config = dict(
    n_layer=10,
    d_model=512,
    n_head=8,
    n_kv_head=1,
    head_dim=64,
    d_mlp=1344,
    vocab_size=8192,
    activation='swiglu',
    norm='rmsnorm',
    norm_place='pre',
    norm_eps=1e-06,
    positions='rope',
    rope_base=10000.0,
    rope_fraction=1.0,
    qk_norm=False,
    attn_scale=0.125,
    bias='none',
    tie_embeddings=False,
    parallel_block=False,
    init='uniform',
    init_std_qkv=0.024,
    init_std_o=0.0,
    init_std_up=0.024,
    init_std_down=0.0,
    optimizer='muon_variant',
    lr=0.00108,
    lr_mult_down=0.7,
    lr_head=0.00323,
    grad_clip=0.5,
    warmup_steps=200,
    schedule='wsd',
    decay_fraction=0.548,
    decay_shape='linear',
    final_lr_fraction=0.0,
    batch_tokens=[16384, 32768, 65536],
    seq_len=512,
    doc_mask=True,
    train_tokens=365000000,
    steps=10199,
    dataset='wikipedia_en',
)
MLP neurons of a small language model. Each row is named by its layer, matrix (down: output weights) and neuron, and shows model dimensions 0-169. Each number is 128 + 24 x the weight over its row's rms, rounded and kept within 0 to 255. Numbers have three digits each. A neuron's up and down rows have the sign that makes its largest values positive.
A block is one neuron, or neurons of one layer that tend to fire together. After each block is what it responds to, as a language model described it from the Wikipedia text at the highest values.

L6.down147:151138135096125143142124115120174138135135137147118174093131094134135109120092173123112124141102159082139195108107107101141123162099110185156126175154164164115107113167119096153143148158126151089134117097139146132110127122088144080121124161122145154139078120135122138130149129129128166140125115111124106125124093060142147108134172127116119088124140127113104091120184143126114147085113134114119189103096094184159161128135101149127108099126133133192186130120131126123101106108142137134148102134082145107124168174
L6.down286:129095141165088114153155143112124157145153123139125132067156106159101120114116167153134158118121114105137126146148149092138123115120136155095133081123146140142132102124138141152122131167134108119162120107122104117146145145112133101151161102122121136103119164116145157147117127137131172102154141091089099110123128146105117143125157171125151104255109133144109097176115127149131115136122097146143132163154128137103140122156144120115102095102107108112136099129161124115106155117138119130121151129093114149119125117
L6.down358:087071100116141090142121160122124124110125132120119119123169118126204110136108120106163163109147113167087135141154127097120160145132132119131167161141154151150176163199094134154145111141130146166128109177139153152123140101157158153129129137163085130150136078147147121036103127147101174158131156149173099164150126131133161118136111090120104144134160104153133098181139118125117119103159114144109120126122130137107133115140175122138099151177168118144127115167141131130124129118095178137132092147127126106160128123
L6.down994:106151105164111108165127117123111153099157133131115128140150151110135114137115136094146156126115157074116153127156108160104096161076072153129102136113181098100129152137113112113123160113134133111144115144130109157137128158094131135114142118113104093117122117142129112115122115106103129169129128133134120115107109126089173164138117140188145113181132145119090087127136103105101119148111146148151153151110106140179136199163136154103149118138123096139139133148139101084087130128100125124149091140110152103157124126
Description: Plural noun endings. Word-final plural suffixes and plural nouns, often sentence subjects before are/were/of, e.g. frost-s, Count-ries, studies, they.

L7.down368:115125116101130106105133112141100138123133132131062133134130144134129101091174122139118151074092141199118143109143175115125113111116115122129158101147148116109118150148098122096131143125186112139121141105142098130127082133106135132130113140127099167106106145137130127094146157152181110088145151091117129126129177150116149152100116060139149146146099138136176134158133113136105138169148165096131120126118134164174137164114143084136085100147135150133134124146177116137136122188117147134094115089129109125147156113
L7.down440:091088113143099123103102107108173137126104106084146111090149117153154135134145117150090142113141125121139159138125132148156080116117140121147118117141126133025161131137081132150141121116136126135128138135143174156116102107146123111118128143122129100121119148122136103146155122112126111114111105136155134115144115094135133085086150171147143135238106122114131115122142078140123122130142101114121122155108123158082118135082125152109125130104140151149093137147139151114123170143102136179167139115128122151134110120
L7.down625:126129107120130139124104110117098126126116117075164106105122136158112096131136105123106152111135131120112152106122156130151097113126119125111142170169155143153130106101140094154116068129135137154165119116167101111103109121128170135149119129147129147147155130135143129087074124145166142130133120101152092157132092132099166122100185099126117162097145114138109134114088096150043127123155127115119190108140129158152139161167135121143131190085119106115137146087117142146083119113141156137116119140107154156104103090
L7.down751:136109114113142111114115156145110165179140108121088121119129130153168120124128140085128123107138169181143151125136090168125130148086177126133130120133132144143153122142122129105106144139107138153121108124092114113126111126114144148108113137095160124100101160075130130117117134140130146139160094151160112131095155085139117136100149152133102109142120117116116091146108155093137100136124127184112120142135174107140091104172102116099141100190133105154118157095161105052094149093110185125133114133142110101124111098
L7.down835:136158116138099118108105147141104140145125085164162130114089118115131145149108125107128127105089131134158139146123135099101105105129113097120134135123123145146137117148120119148150111134128124119205158100130147169135123152121130081195133102130139138146105150114098135097158139089148163140127141181156103115136072114129097096122134130128164179100165130138174108148127083109164131105107123139131099105090151118132118123132104108145141117149112139185151105150110151143115128126113134114104122160118133099135115139
L7.down1010:122129109136146143101136186087152152141133082131151105121103099119120166134158119149113176119159119169075177123103133146199114115142119088173135097140156082116104120157105131132127099131130118135139122147130182136137140120169140124152156122150150143112144106111130162155162162158147106123121135150120125115161131091125173090094187133147143152128119125122127137128120051115150140139150155169113080152144119092133109117133110127151116091172133121156112092172129105101082127164156142099145091121132123114113139112
L7.down1014:151116097148130122134144128125105150132092165117088085143126100130144160105161117100121148126124131087175115084133067119124126078131060112126142138159120122089169115092138149148124150119143141099119165135140127159104131136134136115176122173108099131127140127108144189135151119130137108127154127130100068141092152141141107103115121137115137165086152139148102139157134115091142085117099111148131130113092133161098091115103117121134143146103152145127131123099153119087139125117177125082125119185122079146123127137
L7.down1197:095134124112096100126144162118115159151132100137140121157125128092135166086117114110121150134150123120130099108159112118138128102144156141122143119133131108145133167114119136099196094145173144102141167132134123146125084132097103156119128131136113071116141173145155143137130095106079129146115162132094090073157132128094155084133139127169119104117094136118117120108146114123111146165118123130139108097167147140157126110088160154087094123159160142173203111111147128128137127148090141152148109153112171109118107144
Description: Ambiguous word-initial "a". Standalone a or A tokens that begin a longer split word (aerospace, aerial, Aidan, Aalst) or act as the article a; also rarely "ti", "the".

L6.down260:063143102117128164162148162118150119103153142108131117126149091136104110112130087159140143165128105145162142183114091135149133136121155101138105122150129135115168115146123114147148075131108137121099108129145087156125131123107144118072138120175110094127129097122150129116101135099100102094170139130114108112162144124113115151159114182108157093123124142086127123193190156150144108140144152132136118135123145119118110128123154157132147126137161112126123178123129177134135117070155148156131149094162125135115130110
L6.down749:110086138134106120106119179114170132113141075112126134099122133149104171129166162105115167107137143159133074145118144126123106126158119116133148118133147113102166139162113138119130126159138144179140144121082139089139126143147153139156129126140116101086161121095126167104136148150150155132133129121098114127133152128065146115099143166115086119169123123152135090090113158110137144118175095156127153170131139127101116127142143116119100146137109153137142083123112140103125138120106151156133144150164128138129126093
L6.down1055:143119113097148133143171126163144152089154112127090108110173130110170126106113151164143092108153147144159097121150080146149117124114150144158115137097115151153114125141101090121107107105156136132108132136101124140155079099148114114139108146115110169108139121134133131115130120104160092105130149126140126108109105155062108097105078117129142130212119108111116128111097117126151141145150166135177157144140127164133118151167111123144110123089136137108084132107123111119171188184133100103161124146114118089112103150
L6.down1148:106116135130139140097084154117104134132123094135105154138116176094122138110070118157155109138094166157124121077112103066170121160112117130113125145126156083122117130126110136091131131138094121149127139070091134123119136129148144163135136135103145121132125154144121143137134187105129111119107152133138126145147127065143108098097147145139119123232134139107095118115132099116104121119105072119122145137117189130122128140084074131126164177135105124144115156138133114122114107168109115134152102152108156123146088161
Description: Quantifiers before counted nouns. Number words, articles and quantifiers that start a counted noun phrase, often after made, had, only, such as one son, eight appearances, a bye.

L2.down187:134105087187100148117127100133130126131135126112106111092108097109077130096127132124137092142144153149118109164112088139106134155115089147142126119124125133134084177176099115144121135097133125137122124152115153120103112133128138132177140118146120116154093147118112153118090131094076137131119068121107102106129155113072136140118139141149103146176118074130173112154121145123157142140149151070093167090077115134119141123133158122147072146200162124133150154128128166118112117147113164113132067125169156147137152135
L2.down653:120144136119131118087179119140135133139128117122149132127118131150146086111113142144181123139153171121101131129115158140169121164132130139142122128090116157147120143144098063187103169164134120124145128163127150187128163083140163146132119116123128136128100106126149108168134172137132144116132112122140156141113108127121161128128127110123115135134077127190141129145160149141120134147116123170110133104122140183157107126124141144140116156132115160137122184167149105141112112110134137149123142127154159104117168100
Description: Plural noun heads. Plural nouns and plural-subject pronouns at the end of a noun phrase, such as children, villages, officers, We, They, and the final piece of split plurals like clips or applicants.